python train.py --hidden_act="swiglu" --rope_fraction=1.0 --lr_mult_up=1.06 --final_lr_fraction=0.0
MLP neurons of a small language model. Each row is named by its layer, matrix (gate and up: input weights) and neuron, and shows model dimensions 0-127. Each number is 128 + 32 x the weight over its row's rms, rounded and kept within 0 to 255. Numbers have three digits each. A neuron's up and down rows have the sign that makes its largest values positive.
After each neuron's rows, "fires in" lists the words (lower case) most often at its 100 highest values on Wikipedia text that the model never trained on; "fires after" lists the tokens most often just before its 100 highest values on Wikipedia text that the model never trained on.

L6.gate208:133145137133137078137137086126137167082138150104153101121149121131112118120124147153097146111183173119139148102094146134144145023066118089115137116081078149143121150069150124139091122145095121116140039113120175131143065134193082164113122154108033123142161153120150135169117123137174081146133090086128130163129109064161156095132148058120222168119117151105153083153160147101122100071127
L6.up208:113073087106188118141097139138124164192196172135178072136123156128116118096120086140122168154152180179104135165069150065136066087145080062090151073128120141080080150138108120120123086137138134155125070119088155146112082130117148144148136101150100119149092124179143131184125127132100127147115171121151132136063132153148127152100179105203143173134140107188151127116103123094165142120173
fires in: "0", "1", "contract", "deal", "16", "17"
fires after: "–", "-", " de", "year"

L9.gate632:072094105089109136130143117098170143138122158129109113127092167139118144120175079121160225102114146182118142114169061113078145138126181100201140121158193114092156120130093132149153141115088117159135174095168147174132133161109160112111166132105144128140165113143127197120115164148067135131165170117154150143151086123138158080091161131160145115057113150188092163183153106171167095129174
L9.up632:167123153093126139095147152097144093174129090092166134162084107063133083115097123103165117179152170139116098100093121121151154104214093154155121134135123120134117147145114150119134131094140099085113160036145137121113085162238053107084137209088166130143108203060149134191175163137153145151138124153155155111122147156111133133116161140129092116140141132101141144146171192214162162075164
fires in: "western", "early", "rochdale", "jive", "eastern", "southeast"
fires after: " Ro", "E", "he", " E", " L", " J"

L3.gate751:116055149141095159173172144082123141133073150147168134126102113131119160133110128131087143144115103129136142095172145152147116128118117159031084092130113109122116171091123128159171133105153175137116121198132045146130084129122109099139118112152054168224126116056146064193066087149126159128157094095129113183172134127159077105103141140082097124141127108135098169124143102124100145110128
L3.up751:181093096161047108097083138094081115108115087167182139074109130125136163140106094130164128121104152146074149123143054098148117104135147135094162125135118195148170111106133202170115149082131115148076126211119114110168099162187125110103143133164127173101122118148119099172097143177105163132119084048072142148142035114117121122126117093087173077090176150108097134063140126165118067157124
fires in: "3", "30", "31", "participated", "35"
fires after: " ", " ("

L3.gate689:106134086137095132115141043083111133119116164091135106149193150161139111084158106128093144175103101121102116129179139150102102115114126101182112137134179098171144131089143120127130067186166136167139128171061104096100146168119079098177138063101066140086172135155083095063130135136111167067131145121177124179162113086183094137102104155137107116133138170118163130122110148095160164153097
L3.up689:128123125145085121094084050134154139138117143114192117090136097162226107089113105155112153110134109119124061137164113109097176131103112136108126055139170097082140057121122096130113152182141125093102097084074107126077131208136094088110136134145108124114148114204156096097153140100154167110096103107146095145169130074208163138157064126134162113174165151153139111149150118077124088112120
fires in: "2010", "2020", "1990", "1960", "1970", "1980"
fires after: "1", "2", "9", "8", "7", "6"

L9.gate95:159114092152088113124109093116085150131127110097121144111169083107165128095174169138140123103125182097154150123191122098085106124174124143126098186112154130131150134152103136144159183116136144162173147096087080109107109139126161132222130184133126162168145125081158108137154158130113178165199077102116143079081132174081125114167063145103134099127123146147135096146145127157056137133167
L9.up95:166172154130146134088110095143112100096080106154147083081144076121140132115114127156120094066192152165106165164129186137060136130155124148135106129123183099096168106135184101176191141146175120091135141114145124076153133115134164148150114127110160238116176094151208101139165096097086117151118152131125152119109176079144079147187133168122106062149082123107128119136145148114185084143160
fires in: "of", "for"
fires after: " Minister", "istry", "or", " Institute", " Department", "ister"

L3.gate439:062127110123140151082136166081122128104136110145127165097132162160144088148104203114147094134157134135196145162125150166125139102090098132100161107145122072122184177109127091181103071168136111139107148095127136171108142144148058084152092133161137154130116146062090118167112049061167154115125124143111095145128137132128159140173069111155080114070121097148117159121107102082135121090089
L3.up439:149165156153154218141130152135107075117154150122145110148148095064158070170155126203089172128117088097164173065151049153110190138112145180112134083128104143112169120068143125132141168121158125084109105099167132098195123113127117113073115079080118115141156137154113088151103077157138166145135095123095128096112062145147194136134122125103085121134182088116085111143098075115132142141148
fires in: "s", "allowed", "evidence", "offered", "evolution"
fires after: "'", " allow", " offer"

L17.gate270:129175197157161135135089135108120110142137173109161102165135158180170180105139171162161126130163143121122148110060116134136121156093148119143079139091137118136145121160153125116112128161096141159165075082131158122166207115192121142133165096079128172148126158100157127172113123109136143121144086172086118116120109208054105102154085148109132108174068101083125152141074124132136174157145
L17.up270:196082119132116118093171131090086166163108123127107124138113084159135109194121142119124111111184119098132140137123120091117211113109175121092128145130111131139123142145147179183154156145125133140166109124082135121145088148195131120045116162116076053134201105159081109128117142147154129170113127067106120103109086177134119165154061144112147134141185073078036140132118119094085100132131
fires in: "his", "her", "s", "their", "its", "each"
fires after: " to", "'", " and", " of", " by", " with"

L9.gate572:139181101061092109119117118111159153101175112093128121175101116112072163197138123143177197106093154140118154123135139136092183099052163189194145146088096120072167162114110157134097163062151146166135087098191179126110167130150102127154130141111188129152123144132136195131145099111099125099066177117147104132169128059115136149086114110083063161080167173142189132111102132170130151100064
L9.up572:151087177115108161123163153196122112179148100092124081117137150083064174138119137100123092057108159089104194156122191121108118073094155084118125149163143085151121129070134182080163115121152110101115061159203141120040139101122127128081118162137084154173119138117102087110108116071114133067144127171105147132110157111131186140123135158148104110074182142155105115127148157153131171127115
fires in: "as", "of", "provide", "ran", "uses", "operated"
fires after: " served", " prov", " r", " part", " use", " oper"

L6.gate398:145130144150147119093102169108109206194158105083094121087150055149141067144093141162150198141142087156101194155105127075097143149101102097124152140109132051115084107153103159161123139151074116107101093137141086100079185148181085119090119183118132073107142177143089118142112013087154130111118128071135098129097140148099189228122150163165106102126155147110108099188097158151145134191141
L6.up398:056118167124156055108091140181119147139169132110144094151106134137114238094150116154112121128149126125089119119117149109125176078090106116213142143121133133126079126129111132109084177100106153081195155139152101143023100158159086128080129116091109174126082183157116158124163127167080102131164101118117170109124116118140092186133089191084129077136093090176171159130162200115101144124092
fires in: "she", "he", "s", "her"
fires after: ".", "'", "S"

L7.gate27:219127114159140088164119155176109078124191124127116092106141123127082128146163099115108103095137165135122118115146110072099158116099176173109151107155149142167124167102115150108151082138197098099137145113163127155177157159110131143118144134143119107140149086161099147165119143115093144130155154095120133054139137099125135160191148113147135138100178147080116105111112098157147039105117
L7.up27:140118142142159151207154166208122133108166114119143063138114077126106061108092078183107176144137185124142076091119113119141097101150121140111104189108183134064100120119120129080092178129159100147161082151165229120085140163106096062165101055107144143162119085143110104121120191116057152115124181138201084104182135098170105230131071096114132152153106104102100115125167152088077115138110
fires in: "2005", "2006", "2002", "2000", "2001", "2008"
fires after: "0"

L3.gate626:121148093104109126136123077154112166186081139145143107142165107163158119077164127158135125157155137156122118094141142133104121102124113125173107117139251133148135098081186107125087084198158143151094139142068081098087134181144090113177114107161082106078140149152071089065130135107115158118135101138182105143157150085203104123094066163159143091161128187074131144128113135069108136116126
L3.up626:095139106092100132103121086168098165185110112164117078148158124172163119063160155144123126158151132146125129102151148127126146118101117085175123148141241134139119109106188109117097111188167157137097110150060091082077118144142083096180119108172079115076153168178071080062132142117068148116174111118190119130160134103191115135089086150160131101149141186068138158122097143071106161116138
fires in: "2010", "1990", "1980", "1950", "1960", "2000"
fires after: "1", "9", "8", "6", "5", "0"

L17.gate815:122100135150184102119122159108115154081160194109120134194108166122123137085126131100170116150086084087152098148152099140192123102146148116103101106155182079121121136146085117173124083140149135122166065140117152151162163121193120129154216168138111193120196151111143119104152114148096138174120159134090136106108195107123124159117123104118084060144156103139131138062094111152106129135055
L17.up815:145148082128129138125142135112080080086126148100150116122105122114131134118122119128124063099141148121149166144133160147107187182180100098078177099120161098131164156091085128087108162139110079055182124147088141089109174078164119130100182105096138139115133168125142199143146125135076146161150135005136118156134142146125100069187169172164162107112075115136156166125113119132135127148164
fires in: "a"
fires after: "\n", ".", " was", ",", " \""

L3.gate753:096107117200115156117063172126103134114144107127199106089139112114102109094123181179109139115136171151132104143153127149147136089134072162123127176123110115083140095080130146087152150095091108154089116143103100116083163182185048111108098124111096136140141159177102162153119073063129138127130102144111163121093130120164186173110135123099134089093095119108129113193131157138195135102156
L3.up753:134056096152124189136147109123132131151134148165160168088077177103149161204079208160147152054136160132137121166158081101175141153125122144189189174151146180164132092070106120079107080084144094129144164131085105089108114126180101126104123176060148126120094170134105144175087061067097107117134110115116150096088090179143070128156152128115108104075150119131147151129102105138118156138126
fires in: "s"
fires after: "'"

L3.gate578:144108145126124112118162157106147146091101148146092126126100127082117117130160147151059137126119132124149207115155085125094151120137143103061065057155152090144144144143137142110160039106110149113147143099164194117142146121093124116193148108131137159141160084132091130127115066117172189119069205134103169126153145035130106122147121174133103157117155170117179058139104106183132099158136
L3.up578:132160094125134157077141146115130086113118131134056082097165139117155111140202133146141136157096119098155131153154098185079139135180082126164147173193139137119163129198141125091135139125171119156134076167140129132147190098118124169137174093131119135154104139079122141105108119110136125129157163106121115115099182083081091133108111114117122062142125172071114122139087154122177110128134
fires in: "23", "13", "53", "43", "1935"
fires after: "2", "1", "5", "4", "9", "6"

L3.gate503:127084168155095141120165108089107126107135125120106050178140112162084108104113117077169114160099130116147169143110141106153133128149135109144105142107106112096095103112165189144140111181085109151117106113130110148104201108154088130086198158146132139165144135158093158120092125103112150210122128120173171162115184136101083216139154115158135071049143171145142047116166139165147137152095
L3.up503:087144175132122078087122128134128101147141134123122113162135144160066133077182143122118106125140093084137144106159140135122105082119100118170113153124111109125106134058140168132103128111110124120150102135118101177092182136109158106094194186113106138147122137112071128110147162129058144159154111116147183140140161157169073153142130149137127070115100100158171052136106158119175107135112
fires in: "a", "on", "at", "when", "from", "as"
fires after: ".", "L"

L9.gate212:140103100118178079139129144130118142194116126180146121107145131085135132133158131172102096182141167168138142151090083174148151152149117107150114092158139128154152148157148100149136110133136135161090135105176173119103111113150100128087108072181153126105153174096156109123196149127148165121111137125147152146187103173112184148107131086175074135197150136143172112175192166095171167198130
L9.up212:112137110122091108150119102178105130106120116194140203116131111177169128188186075126149110108165074139177135136157160107121167140138145094149124186154146120172157100167133111125107097139129160080109164058139125142132145158079144056142158102182092132116127122094157109150106181108103135111109150068095123141088115082113103126128141115134101121153139058175111147052072167115061137156092
fires in: "a", "was", "is", "an", "listed"
fires after: ")", " is", " was", "ack", "S", " int"

L3.gate672:150068089127179097126168086110108148156157133130124108155181096127128086173075131104168083145103144109098100125080152144112144143141110142110075084178109088118145152089135088171128148153125170133126123162134126129154170169144087104140145115108131178150185125134082211136131102125097178134096123129147140134133063120113129142129104114123057163105148094099050134110134133111134125114097
L3.up672:109170197129132164116092080118147105127152109108117146092128179152084159193107123087149065135122179116135120131108120157128153159118111150102075089109115089130137156100142111145120126150145118127187120158161144088114136058139141142158096121197137127150120120127118140129114147140129111138100158114118153119084109141146095139096136137071128188060141122167131190090137119135185174116114
fires in: "3", "4", "31", "30"
fires after: " "

L3.gate615:145065091126161113138123144123125207140113119150132170205142068140126189162107130163106084139102133153077068116156172117114120131163151147055055090164145089103118128088101114137151141102125167159162130158100076128144122162105149121183174159150084161180159130171085105151106047135121131161129108146095144176188062123143059149077141138097063175121161074153019111109180151191136057150103
L3.up615:157097163148149093123069098151154190161128055100144184178137096156139193197077082147093100132146183158118084111167138159091116137117130104102084106100067116146125101081090145120145131092161116139107115140089124130131043136069166153148125129144113127123158132196100104145174095148126146175151115138067164176132091119144104167056164144107125163095184095160148120090158173169148082175112
fires in: "2", "25", "22", "3", "20"
fires after: " "

L6.gate786:110124168107137060098084150075141122125143132084114059136144111119154179117112123097144118109138104148130112075119138122176103110152079118140094110198142084125152103162148111123131169156039118099155088152096098164089178187091109141087146169145123157083165150161071175133157188107079108139120113126139188111020134133111079123140105154122136097169091143208158101142160106160170134119087
L6.up786:149097045137116182074116102089102113163164093141103128117090140059112159179123091108138107138113053097095089158139109103118073064096114145073064129145137128125102094149102153195153149191092115069157138148103159135104108126130122123103194166130133144145115118136077164136119071136117088141133161136175127051117141111159113107123152126155153126146135130130152105070154117169170144157140
fires in: "she", "he", "his", "her"
fires after: ".", ",", " where", "\n", "S"